MLP neurons of a small language model. Each row is named by its layer, matrix (down: output weights) and neuron, and shows model dimensions 48-175. Each number is 128 + 32 x the weight over its row's rms, rounded and kept within 0 to 255. Numbers have three digits each.
After each neuron's rows, "fires before" lists the tokens most often just after its 100 highest values on Wikipedia text that the model never trained on. A number after a token or word is its count.

L14.down964:173115139106127142144129124168110078033118156131125171188115100067136162108155128111133126122081140114151172143213120134159129065164038153133114166076138139149125145102094083146143098146174127073118113058119114133149085112115031136090168128126101078103130038072131130020081096095120174078104094134105089142134103192139119198109137177141150100129108091117128140119125155105086173142117
fires before: "," 25, "1" 22, "2" 11, " " 7, "6" 5, "0" 4

L17.down967:171149112089127115117193107229082111115159192125148125133039137127176090083135078124136151122128129132138083162153123110148124097141128189111151160103134147124126107165121115089126144179139158125159132142209189133164134141157227123178106108166167095101094124115104121171104158063081097169142165112140151077112161108033152186136076151158138151167165158142149116117150174157155162095076
fires before: "0" 51, "1" 17, "ing" 4

L16.down505:135180122140151134148064127109178110138177144165130150125119138114118086124189075170094132135046175136128135153175193057109080077147097088069143109089143131124144131131127145128132172158138135166146115115112105131102070106105135090121148084103107081155133187104114137136129179116077129150138169175092116117146118135130141091114134083103183032093113162080115101056118143099136136104158
fires before: "0" 23, "4" 14, " R" 10, "3" 8, "2" 8, "6" 6

L7.down312:163095148078105107148164156147124159080155120151140125139116101083095218110146159131144111149095124126164201092168181169119152196117160074162153181111135084150208138145112096112154103106138111152135152110153138168211107148111117181071103118102133104133131156141091096148116107114175115136139155105091107161115110157096132142143110149068071146159103125128205069141188130089076090148136
fires before: "1" 19, " the" 17, "2" 11, " a" 4, " his" 4

L18.down510:122102086120135141140087078137115128136088187136084144103141140187095152104140161090090115118128163130124192121160130126157072136138125112143169116114123156143156152124098081145110141070122127168096117133138186181178109168148128108046137179162088191110070162109123067117188153111070159065119090146077139111161155123136181105111158162144120166099138147063148104147107128138064127138169
fires before: "0" 31, "8" 12, "1" 12, "9" 10, "2" 8, "4" 5

L17.down143:142127137150132110119156138111185135101120150133159117159095100130120142158151143115118090156111135147069080132185154095123120125147147054103140126109137094103133060159204142077177180108130136155166119091100131083141168135082119161115141166115126175108115064149153163103131096000117144120128138143101154173137129182135186202129144135154114112113170095157137206108111114131127159156116
fires before: "1" 96, "2" 4

L17.down230:141159185144052124081110137114161123096076115097066120169141159184064115143162172115088133158123080147183180111117095190111116139114159151148104114143095138153081093140136121192138163114118078103130161137104102107162157146148056112075169197133170085142117175143106135115161150141113109112057077099075102129110141127151157157125169119078129140100072157142117187072130104166164125094094
fires before: "2" 21, "3" 18, "9" 9, "\n" 4

L14.down394:131107099099183158173106172093165126129165099131089162136107178098114142156135142080191137135082080109120159148109121149118086080168106155110098157134123073118205149103070091095150188169151189113123124131108132118113164114077120122105116126112143063164205126139191139107124189159095077092047092143133096176168104169150174075146128122064151088127131146091155156134157125172184134103173
fires before: " " 20, "0" 18, "4" 7, "2" 5, ")" 5, "1" 4

L18.down238:103112113156113069144095166161104139177152080167099167187158086142185180151103104093152132094122134088135152109173139130104124130163110118102152127138096151127132138131066104132157146148097113156163112167102199141084103149114160139157124119135123173065109151115156158137145174137122169154085109183117091122147101154085098108207118096135123102076113126140149134096114066174165137136143
fires before: "1" 95, "2" 4

L18.down140:102134150137132087140107122145085108163121098079149156188079150151089107130149127075096121141153126110133121127092156130144141132122160107134129133165166131098113122153153095112136113077090077190142104170107158187162118137086118078130068089142084127114144085173146107145162142166143132207157160172082085127167110118094113118165098163150101145093133137108135091116076095087185130118145
fires before: "1" 42, "0" 35, "2" 19

L2.down977:102149111112174148126171123178137087106140147144132156139061173117156142153073143116135086156081117147084179129184100135038159124076093172154153108113141113096120140136114151144194161141177116140095091144105131105160153100128194086130121138064079146123129099197156195097176106078109118136090077100127099134156130125127114133143099176104089110143116148113095124149203053124170124121115
fires before: "9" 32, "0" 10, "1" 7, "7" 6, "3" 6

L18.down249:098115140142133137182131076198135144094109099091167157167075135120110129082160073141107074151132201144111088219129088136178159110115159116148172094139128097140091092150147112095062137177166116159082105130165156122131122138142122054160075142104143117140124177147145138082137120128105120089158168130123088100140095189175107121170099162094157112053124111108151123136050155132131105157135
fires before: "2" 16, "1" 15, "," 13, " in" 11, " on" 7, "9" 5

L18.down128:176071122112136109142143150127095124105158132144157129107149103183139153182134106162123130083128113181139091136119099084115108140137138192092072163134156120154195136134124151087162141110082122127071107120110108129101168144192127169150155112089205171154137117116158053176160113148130073076120122075155150102077052160160100103134146105111140124149163070193090091107118071137124115167128
fires before: " |" 41, "3" 9, "1" 5, "0" 5

L11.down792:105061109094098090128181129126158117192158148104131123151116104163097114149150110132141155102120154151083145152167096134140161101183129151134111166101165150190115079127152173140134077155133180134161084073093144090123139082125163087130096145145120120079165100131044159135097164099134085121128128104127134165153073123114099141083183120138113122129165130111119142152044113108142143085109
fires before: "1" 17, "–" 12, "0" 10, "ul" 8, "2" 8, ";" 5

L17.down348:172122123218187108134158177157144175130126181177107181105145135146119120127133139161122115122133129146101171153095061102137138098137154076103093133113061152127170102115112145123086070148157127132148208090103089103102100067108101121129173133073112114151157147153116140116042111117120104089094155066108111112172093161233170118160175146130130163135124110107078117150108161096138150132168
fires before: "1" 19, "2" 16, "6" 6, "7" 6, "5" 5, "," 5

L17.down698:110117145113081067130141136147157129153130141179139085120136131142164201125088172128149122161086190071122160115158081143086055155066144140152140167140114119048149155106109095078090119171106136116107160157195113179158102115147105098128091120135120156109165133104180158197135135019061097152113157089130164125108081097109122108136112132108159106164147118138198104140125106131123155144083
fires before: "." 36, " |" 14, "–" 9, " –" 4

L16.down423:120118141145142108078106104160138118156061108142171112151125123125164121160152109031077148094160138131082066127167194083134129144141063080177138169149072134082137174147159127124119159159200150111122144162125145103103138088146118164107136170144151142112131169137140127092171160185155115077122162166108172072119116091118169100149150114034122143133127140102125138187097088100144162161182
fires before: "1" 22, "8" 13, "6" 12, "5" 7, "2" 7

L18.down871:115118071141115147126166125170120159179122112100142134093144122169129121165162069152156123126130103167114160166140096098093166116088114108084185204161114078184073106201114112130129104100190169145166150044113121138109177114098158098068152103133125101052127151147135153119120139166096108116101139135173100237157152134099098130164151145095133141112147191148149064109104107151140112111095
fires before: "1" 14, "9" 12, "5" 11, "8" 9, "2" 9

L16.down1006:142150112173111135097170051126145184160171138126097126083186117091123129151158137120101130086152135145133138137070145099140109083154129165116160082094150121226165142189121091112104164097105150108139141131152142182149191171130141105104163102153108094077165070138119113121130120178135134082102130102157147155188148148117114137133120092154122141130093139122093146137126131171139156044056
fires before: "6" 26, "7" 24, "8" 17, "9" 6

L16.down625:110112107109160111150164082172091104124117161106156153147134166106115130103102107206142091148145110123153149114092104178151181057092113141155119129117127066142135097129124108093138128094163209097120149142145145180173088090124144155075174171084089142181119108150175175185133070125103133136097093130099093181122139150175150132139108138078077151146202137098119161114144133170112093227153
fires before: "8" 19, "9" 13, "7" 9, "1" 7, "let" 6, "4" 4

L17.down68:147094175151123127124103105084149177128178131211119146085111085191154089089184134166155115110126084130096112142186137122095126168129087102127080222139165100128150098094152073144117182091133129089073118107129107121133058149156104151177101185120151121118068131178064160107128106109161097150138139126134114138108110151154140151112160125135079118132173156106175091083142113113133160127104
fires before: "2" 59, "3" 6, "1" 4

L14.down994:109179067099092110151109143063142114099149107136130084134117147169066145106141173170126094142118097124114138110123122183110190067149152115105164119083176125094093137145084162142161131154136151099106125171157164075156164133098119070098108174158123119110063106072049077105108110098045117156142111075115126125105043148101077141064092157149116142134098103064148137083160092112117169089145
fires before: "2" 23, "1" 18, " " 7, "is" 5, "ador" 4, "8" 4

L18.down170:160109162056097155090091172102167096120127157117142055143088106141124089117140120119113157121205137117158096170126141163048136163082137126101131085067081096116166160117091135085173107146125118173118113178122089092172080067110125107090150124146128125051162118166124094149135138113142117113107083149126114094109143131121121169101119113109145129151156150171136187082132088094162177112134
fires before: " " 94

L18.down179:132134138102114113131102148093119151192121183128092195155078101138134110172186133193119150118141125134177156115085126084124107145109152103128070118077179153121098115109139110163092097110057093103140114148093184201119150164085150129166069113115168089167164096108116120093105149158190179138157059171163105088122159132177147162187159092130099132134123135133129077206108155153076140106133
fires before: "0" 40, "2" 14, "1" 13, "," 5, "3" 4

L18.down275:087116085125132193141071081116077101106082101140126163095134155128117129116153120085140116113124133160120138162115141128127203147067127118124112170095120088117121189045114063134126115108165119148086112128079172148086129125103199104065114123142129125170107158179164081135098123115157092094118182129126107168136109145120135054138169069129105179131116153096096191104115118187176127071144
fires before: "6" 15, "9" 11, "8" 11, "5" 11, "0" 10, "4" 9

L18.down608:124173147151205103122169180181136085149121151141124080077145100105094213138095081120167081166131035136110137166155148147133104141098143177167090091116151137153126151091117121155136100094168132172131081072084084147132140086155104062124135159167158129136119082161127139130117093106061081140072178103131176098186123055161086140094134148129149131185099120147167124072114103116121140128113
fires before: "8" 22, "9" 21, "7" 6, "iv" 5, "ster" 4, "6" 4

L16.down372:123129159111043158118143151126107103100169149089113155127113153137151101159090114160179128123122150094082121129120145088143129152161143160121129113113103075058110185106133142096128161143109119122141111152071134093126181108063157117153164142084132140129172149090106095041080119190145140169143070130145086130202128139099108137182141071174133137111139117189122152111098085187161124105107
fires before: "1" 51, "2" 27, "0" 7

L16.down234:141111145050156064163134158056056139055191145164103165167087116185102125124145118094137102152154057159169148131108064080142069150097134181140117144137116175168197177128131215099135099115122127105100180079135113144139085127080113180107144134095155126130138133077113072074120142104076092122082100111137178091109088075159144111110142112105129160093130108118147114069144125130200164115113
fires before: "5" 24, "6" 19, "7" 8, "8" 5, "4" 4

L14.down577:192103180215123185117089142156136106148102150156056147111153164114091112111163129100126146139126139105173123078118145114118134129093111070145172169134165125114086133130153112156149128088179089139135104151172170155104095165164168145109104143140116146124062167115097134160122119144136153178114102146101130103181077148131097109138194180172197134120189121141098102178103143106127144083115
fires before: " " 32, "9" 18, "8" 8

L18.down428:088119127078127099091176124181147160117165170137153137060140129179217136091073101113171141163103113116091113091141090124088137069111096174116136089036105078131123145139117163105143162144086150132148129180149111160102152104138168164145189106131134155140163133096178101086132142113107082092145083204181072138180136182130079175104132100131133219132083097147123119141129113166135117089110
fires before: "6" 20, "9" 15, "0" 12, "2" 11, "5" 9, "8" 7

L17.down987:166131142085108197178108144051104152173098060097175124084087151138189099084109137155175115167135120092127166102147118085095150120120112065118164113112133112148032081123141151137078096126177099147116122137179130156114084198147120088155108149126119116179169148144132091136076123129123150109094235146102142126129140127166100142076142184132121168132113126190168129185145125108112073106110
fires before: "5" 58, "4" 28, "6" 10

L2.down243:133090091116145122128067116104121119132115108155122115084101130135119056131114105084122077089132130119101139121174168136086076136092103132079157110114112099077151161132137080122082130102074175108129155066136090098140116141142158121101132117131127126111158158097086081151153078047148104135154076109212160126116143108155054110149124075157157122157175103136077071156117100124180175086124
fires before: " " 38, " the" 12, " of" 8, "us" 6, " to" 4, "," 4

L16.down515:099118117168164109075196125126207214077104105125179145145141113070131084118178097139157098132143151094143109150180158125127150174134146203163101165131143172089097071180132136142143086134140136108136073206070119149126097145113133055127135171165184092120127147084127116143160146075120141144123184065070133085143148157139133146176085095160175118138109157143096103149106155125128135172117
fires before: "1" 18, "2" 16, "3" 10, "4" 7, "6" 4

L18.down65:144164143110137128119160147173136131168058113162116107097125116143105161149079162112143155098169142113129156101160122126165183173115182190149095170144135093107116091058155131123146147089193121137152146105090105129169178099113093044148200127084140075121124173145161109123092096105182138016111133096146145112127187116142143070103106122112132100130133113154092095134072156092087079109110
fires before: "7" 18, "8" 13, "6" 9, "3" 7, "9" 6

L17.down938:071107094154155153181157097166131071151106144145153150141114107086092141151067071132139159133112162154108131096175145107118160114128085108103106114122137151161163088148155172142174150157187094170145095132118107081184097062190137088125146132062098161116182211149114144108137184103116152128114121145099145130132111128126119119121124144106168118164142141101160173148088170123176074098128
fires before: "8" 13, "1" 11, "3" 11, "0" 11, "4" 10, "9" 9

L3.down370:125117124105161130140114122178184120114106166119130101145112138155163158086129194120169168127134130120095145134114106116115139158161167162132116128094098132127145150070054134163144129096074116145122118092190100118072207138154119160119140092110137166131115154161090135098089186141109082106102164162120180149155029124088078144086069116123130119173121149114165121126118150153125105158087
fires before: "." 23, " |" 16, "ri" 6, "ipp" 6, " /" 5, " States" 5

L16.down45:168138133101119137160138134147147194148206115084140084156109094127086157147125098223127141102127173143129144153154145067159172086125104123102104201164120166137136132125126158099166235142119105114143131163126134146111117145131141147146161074137114183103118091087105156109112038145203124123086094108172138146142061156169131133147112179106104094099097069107152102137190099122112087125140
fires before: "1" 28, "0" 22, "2" 8, "8" 8, "4" 7, "5" 6

L3.down843:135111114081138119102152085135089119097113137137159179145111161064154067120071122094191137111133098095178136079107157133136172116033110112172130084064158166109210154115098107139113106131078137134108084145124154097125124173108158078093096130137168159104155106120098129112134060115110175135150103123113081153144148149211159139108141115135144086110135154102053098129191099090149109067167
fires before: " " 74, "i" 4

L16.down729:200137117136142122102123145166105160101139148083130148134142120044171111061141133117154082079088098112177166092134102111099140141115136142117151094167111154109118101183141145127123100045140143132163106145096143175132147196083113134167115153123096104173119116111192155153075120205108130167106095162177089121160187088106170108134176167089146141095108157138111122217156200150104107108171
fires before: "2" 23, "1" 21, "3" 9, "4" 4

L16.down228:103090116141090091105138071118100081116106119131133158138172154064124130146154165163176193142125170103149185167127134133137139096121127142130194061074102070144116141141128098110134146157137106175079119124138119096136134143138163124142150091129152069117080106104097077067149147107076110119133098142073156182155122147089092046129129142170167107161108073103116184114155134164184130167159
fires before: "1" 30, "2" 11, " |" 7, "M" 5, "born" 4

L17.down821:140156043105144104109149138127144225126159131107173123153131093128111108119165158083131083142106095174163096157104124152129114153132204135135142177170122088136125134135150172066133132088149165122139090134058144147118089163169136145149138142182108126132101098112125143145106179138133119135112112125026114115101174143123140094137100132117109140064153192127094092168131134123091124186167
fires before: "1" 36, " |\n" 22, "2" 19, "3" 7, "5" 5

L16.down191:173081183147117139127126087184127127072112111146173094123179126121116106132145147090085145092112116218125085111145121146118155189168138163157146144098086136130138069137193147137160144119197112104116184132141133207097064110066123129144127130089093160068130165082146133109156135113088124098129128180162145157129102159154071176136116141147150115090149090136168190099070155109151108125109
fires before: "0" 22, "2" 12, "1" 10, "5" 9, "4" 8, "9" 8

L16.down888:159131083144134126096161136108181186129171049100087135127165144085134120159149139146140086153169083154149145074112090139074103126157114128110226104066112095186199114107132136085095171148154133127149054162163100137123035167137093115114105130180176131117156133127109111124151098108167162083118182080186176093097089151165179159149149083089146165180184176118106104126106129119132111145144
fires before: "6" 34, "5" 25, "7" 15

L17.down499:120138115162093096140129165146099049144089146070152112106127089149157129081151172138143139130028161167122089092103134165111171136167091114155130129106163091109160144126112151143102180111112083130198134145132139141197062084115132170069135151119137060105108098204172064107132123171189123103162132093126114133101152130116082097158146104153103159187095062111154102086139141119109095120116
fires before: "8" 17, "6" 13, "7" 12, "9" 10, "5" 6, "1" 6

L14.down16:101150109104126167167139110171138136120137104104131109131108152058120110083128153105114175098090194110137153133119164103141163130126127043110109130141120144158140133110080156125143105095133140120182064114167152185162117114109194159143127144122134137123127151129147143208157081135155062161071100113103127104104110134173120115196165112078124126141177107178126093148152149148136154098128
fires before: " " 41, " |" 18, " F" 5

L18.down499:076088046112153129136153182067123090160149167165144139110123095134139103100145099146234154166121106138183096140105113079130196138111141157118125115094133112147167116112124129127151120111143138089163150133089125141149086121131158107089179113148047083167097140122171130110144122093159102150110085130095159098122101201105091139087120152092123120147060157197135112132220169107141115102099
fires before: "4" 15, "5" 13, "2" 12, "6" 12

L16.down53:057173144146216184121100163160111101084115112140243094172143169171106149097139099117105113145105119127175096176129089119115122095146112164101140122160187112138129166083097166176095182144169149127145109136180110114105140173114062075175138120085194196130139078144123077170102098072118173090131164145063139126142103162131104132152131114099107127078077125063140110160113120150104161103160
fires before: "." 20, " in" 12, "," 8, " to" 7, "'s" 7, " as" 6

L18.down353:140172094103077156133042118188134160134098135141113086108108144162123088090139137147174111130101111097148132078146131115162087133080121144123137102096145111051143159071150129091149163137172150132139153142144129097193120105124200135126136120171087119131196181159112130073115153104066114083159115130133165134117201068159131085169117151137101155120163115131063058165129136057145116074138
fires before: "0" 14, "3" 11, "5" 11, "4" 11, "8" 10, "2" 9

L16.down767:097072087175148114172122116154091132178126094088155171146096156135148127121129054127133203081172109149133131119125088097107086115198158081143124123127138133091150125119132052149171203079132133153150118212115096115089188118113105120145143149078114188116118111167116135105158061135149136139172122153141131125069186143100102055137135119163191132155155146117101139118116161141156134127160
fires before: "2" 26, "1" 22, "0" 16

L16.down809:156130155141100117148136139055176153120190140080158148181125164100102239163141155110097120131062069147155122154153067162101125140167111054088125111131129121171097077116145152128122084140121172127116123173148117116147128086121088096146114112154125196121090143150086027144109143089108128163104205137141224137119149113114155146070123148086075177173110095117188148133127158171150179141110
fires before: "7" 31, "6" 29, "8" 18, "5" 8, "9" 8

L16.down898:165160167131076123192155169170106151089172169106109092137185080155140091110087110138138185102115083073132165096158124144116091150140109140086126113018101109135132138087165109086050128121196144165060095075174101125111130144104115124141120172149061107134090102177109154097127143081071131166111103134133180147136132106126118138044165111144078126142159128161120155151136192143119122114128
fires before: "5" 33, "6" 33, "4" 15, "7" 12, "8" 5

L17.down739:156118156124148170139138112133070097134152125130162161135139124130109127152106123083132163062118120145098152106117197166121103137126100106163122101095134151139148154114143117173069118139160100136131122170168102186120072126112089107079151163106158171162102130089036151143165176115192105126150174087156125138141140167161138086198135117060103109143122139184104149139112153128175127169093
fires before: "1" 20, "2" 15, "3" 12, " " 11, ")" 5, "4" 4

L18.down902:114187150124150119115114151113112094141143122137113131125154132115169107128093080118130086152154119181132102155111156117124136028103102170099127153127143123100148139047147088125161176081178112116112137130121141165121112136126118120101111167124089187067130145127031104185150121117089092160078170104130129172127094144176079178136129132112109161153173162115098142192130123138157119121075
fires before: "9" 58, "8" 12, " American" 6

L16.down845:096149152143058154109095104138142121168119094151084121143055116158086083089142080103078077096139132108128110142119131141152095156080092134108123166162214163091132210087103146225128133104111146093086153128144203137149157130122084098088088112101102165116128107100129137175145136078113123130144173143118127140082091176111063132083106086106093180138147169148114108124152132142145175096089
fires before: "." 24, ".\n\n" 20, "," 6, " in" 6, " to" 5

L14.down469:162173153101151069118148088083150073093161090145107054134192119095127076126182150116108147195135112113165114131088160089127159087108158170122128110095157128092136104115125149118161093152126168132128160157144126096130096152089158134124120118107079148091171128166099092079104159070171109144074071107049156090164129137112157082109149135158134179145116126143099147130155156138150149074127
fires before: "|" 25, "\n" 18, " |\n" 13, ")" 6, " " 5, " (" 5

L18.down981:121092150107164087112162082180120119185116080122115118094054121134090152103090112119165114138123175133090114096107118152127091136179116198129178150086072107103123080148161169077179132110171145117121121136121133097108137113161214194137189100098176165113136148136138160114094105147154164138164087078116116144044098155160116031188076139124115130136121192114134159066110125150178149111118
fires before: "2" 46, "1" 39

L18.down461:113125080153126187165154076174140101083155110107065117178137129157143102097135155057220098176114138121140145122115109123124141171131192158125108113183138152086165136159165120111190153090159168105161169094105139131164134155158136120106144131121152126111103134094155124117154150166184155139068103151116141110097128130143205040091150112119081099054117144115064111160094105097215121125148
fires before: "1" 42, "2" 15, "9" 8, "4" 5

L17.down469:119152107114088071122158163120094091128162131130134107117099153182164028141102133090140162129163085087120081114123130096072220126088090155122154154189112143170175155076170083117143142118181093099107133136161147135101154103101128114137036102086138133059096058143144116156127123133125124122084116143149110110131130089134051110137183171134144149111123148148156127120144142109124148179187
fires before: "." 14, "," 13, " of" 9, ".\n\n" 6, " and" 6, " in" 5

L2.down134:090143117141159137151126089141091113160157169134101155099132172150169079167185184138118110103116135184117149147111150139131175100087100147146166102090201104160140142119088135121157131129152205154118128112072076135120164111118137117164094180142160101091153106108167158081163120098118155095095100158097114102135076188042092090102105121151098157162111148036135092148118120130117140099147
fires before: "1" 17, "0" 12, "6" 11, "5" 8, "9" 7, "4" 6

L17.down344:130088058128110162150137133093117090106150147124168140116171142203127137109146147145145157134121077187137105155068136128094124105143121153100192135156182138108123176136146070112149149102147131191133170143149108138099133146145070096171146101104091171108058154132149137120085147163136156152106189154168152070100089064139148186141086154090156123123135178104202136169080126142117113112126
fires before: "8" 56, "1" 7, "9" 6, " " 4, " an" 4

L14.down330:130112101193152073145118132109104130060108147130124112108141103121158198087120085124149172075142064120132146118148112108119172140131148116157128138141104213116102144111130065113076151075168096113112109144141153161156157145160116111138140127129161157146181139140131147088132150172145123119163105145096132107125101133154108098132151103132148087150107171131121142124109178131106225174125
fires before: "1" 49, "2" 45

L18.down530:100132102087109120122170146120115110118156108191158107144142106152166192116129171125105159168149088123133129110119136134149115188160123113117185123082119115133156075103139133085106125143086087198089155126184099143120067148131148090153161113112104138106134096217147155136093138120104147129088070152160153048128146106101054146172103124199101127156172073145095142156111090134126109111105
fires before: "9" 28, "5" 9, "3" 7, "8" 7

L17.down190:129116084153078100103111137190112128140121114135146100109104102125163110121130081077139106196158094104157097125159107134127109159102119163080169106065106139118153115153186113123145086160106155214120115110167077132133167136133245062119176145129142148098095053132181129152129119137144142190089139115188138140152162122210130092114116131145091125099133172188139132119116116153095079122099
fires before: "," 45, "2" 8, "0" 7, "1" 6, "3" 5, "." 5

L16.down999:108127129082132118125129128206182141152088166119096113120075124106142157154179015141098159152128099125209108070128110047132125136097149117086131102164144092128184116083152144162112116102178119134069142124115143145129115144095063088104166166108094154154138173115115099138146113113131169150164154076075130104139137168137096089106108123091121122076202209165086131085113125079089137098088
fires before: "0" 47, "1" 10, "2" 7, "9" 5, "5" 4

L2.down850:110153115164153132117147089158169093108137117102150127202128159173128125140129170066152101139100094150127134148158140113057152136096111141138111110098187076086188137133150119102153177113117176115170104135114100116161189130110218152138122196024152132157109116169151164103136133115070150110127136125173102100175106097080152154095088122122106137177101163074086081098139109130148109140155
fires before: "-" 67, " " 10, "|" 5, "1" 4

L18.down640:146165047158104133146096126113131154164115155144162123126076124126154150132092119147190094082120132149128179168120175089179113135132111076076101101165145172117120146128142106128167137153094104110176116153134212152144096128095129159149105170157215093080113152103138147090115167175106088158107176134112141090055133088132154133148150112126130137170137102170124163117154187159147104114133
fires before: " " 50, "," 6, "6" 5, "9" 5

L2.down625:098131063135093090159168079085119150106104093130136176123123150117091063118111038107145058121137074117120087096120103110132070138080093186143131088146174074134144163081124090130098131104110144151066068095131112121122202136040124143175100121094159157104164154149081204105172137092141105184129116124122082164160159131204143099106119170099117089127128096100067133139140128113143125133153
fires before: " " 88

L18.down223:105078165139095153140148124097114143125147105149166122157086115129094112146099131178121135179168124124130116111167148145108166177139055133153138145141159156109170109098188146076160085167140092078065136149098151185116100077157113140144102153072125115109171125100159140103114141100042135100152116111137082154126079123134145108071099059129111145155102129077121096061128127113070155096143
fires before: " |" 51, "." 23, " " 9

L16.down1005:122120146141163142108151172098162105157176183113098165125155117154145188118110115217184143156105152116162143101176103079182136126107133108084109085135137110127096121107071190159098134160139059114140158127166068140094138137213189127147090079084120131116149069116099149151094162127105150175118133153181133171167090091135092174109157117132101134109143178177109077067152081147096115121111
fires before: " |" 23, "0" 14, "4" 11, "." 9, "5" 8

L18.down714:203126104163110132182136141194139115133161128144124164131117131130147145088154109077198130088083138055097127125102114130151139103101127152143083100134159149167126154115096087113102110089098154141147154118086131142140144207155106097096173078113145172122100109106142161118109167120115154148109088080100119114165144117115205066163096093150201081140156082111111095137143155168097144144124
fires before: "1" 26, "0" 22, "2" 9, "4" 9, "6" 7, "3" 7

L18.down231:125173106123085124183132062140122115125093158091134202071154169176074104115103161090090064118104117066111149162107165136147156096158128152154184168117174048164157147133156107114088161074104151158177116147106094177158117126138172137149147156163116152123091145165097098139143122126138109090161150141190217184142086164121178105156118098165136149097122167140130170177087182144113197136120
fires before: "8" 42, "9" 9, "ong" 5, "5" 5, "d" 4

L14.down736:094149103156170100127082100035107086143114129150137135149136116135122144162150143155145131098117181120084117097109177149121179105165135149108079108107101145165131139119072107121080077109163165067075100156140131175122148102137089113122186169124120106141127181167061111054116121160162164177143133130113078177153084101174087129124161070164138070078128115120130166165156075135129159060123
fires before: "9" 19, "1" 14, "0" 9, "7" 7, "5" 6, "8" 6

L2.down95:208135074153145180100137102140135072073145107130186165094145125131152060113114102168154104100058121127158149063097144099122159135048104070166136078083186143150190165185069130151156182141094132166164099140140188133133142100101088149159121162088130171129176149126082156139126102102114128097125126147127097157138171123164123128105134060151135138109148106069076145088142108130144118160146
fires before: " " 92

L18.down937:128145078180162133063176164124141140116111101121122134157130088118149132157133163136143117112136094126077102127137157093179185147120154147182130066148115072069143134162163142078188178130136153109170093146072140097140112158126169160067123135169099130123154126113105133131155103138137155199102133169186132122213149145095132146091087148153102122142128124197128154167072166134223099188091
fires before: "1" 92

L3.down500:114154118126148149107157119093149087107121115110131128187151152156130134136117073096145150109138104153121107122121143148109174094112160125131145095142118133083165074133172154073149188170085178142126135115142147130156142131107218194152077143043154142104085102167119139102122142105107173154139077113114117121185103097145196166074061124130148119115158147133048097097091115117198133096154
fires before: "-" 52, "|" 14, "American" 5, "G" 4, "1" 4

L16.down858:143114095101050145087087089111129104145088134131144074143133166163153123130163104133114066087116117175111069150155118113155167133131171086118094078127050180172135142104117134125102138196102099094188108163129125139195147140137095129121157123163150106176117174123128057088149141160158113128137107100124174124131106095118107096154125081178126141134092064114094141080098148164111181101177
fires before: "2" 30, "3" 27, " |" 12, "." 11

L18.down604:177146087131149075119112143209140148135110175126131150119109083161152126122121104074113100102110113131085068128135134135151133171073076099143128116159141155114066123153097112054140145127075132133153068128057047107131139157133180176136141107149158100137080145157206170064129136130191154156037093158130131113148085063113164115152092156107159135101143181168137129173136150085146157116120
fires before: "2" 20, "0" 18, "1" 17, "6" 10, "5" 9, "3" 8

L16.down445:107120148125129162136111129159114161133124139131136093177142093052096129153134107083026124138137138137108171116114145105080132099075167109169121086123137080127086127111142144120163156105133161113124107116115083189131150056116094093112116185110162088129174078140079091155129083060122142088101181174144178141191128149142130102193137140101147135142145049115141131124182101140107137179124
fires before: "5" 17, "1" 15, "8" 14, "9" 12, "2" 12, "6" 10

L18.down104:128106130135161107115108169206127116071079177149131080199105099131105084106085140179152104065121164137192141142147095149100157133056137129127100102137136142145143085159157169102162129113138155123183111156034092162122077110154120152174141116066143107136132157165160093147101119125125169093050162100154149112115143140162090080106131104088099140075122150184137116160080190113125077070160
fires before: "1" 19, "2" 17, "0" 12, "3" 12, "4" 12

L18.down307:068158115106188117156121147079136064130111068134144127104123164106145145115116092087154097105094095153110089086094131132125122107155095156099122112147118118119123100127231132094142097161064160123147104141147123119110123097115184161190104142045153115117183108148160116124090120167072103127148120144145152133170106099150116090068182117149105159129119188113066093123142097088149162092173
fires before: "," 30, "." 13, "\n" 6, ".\n\n" 6, ")" 5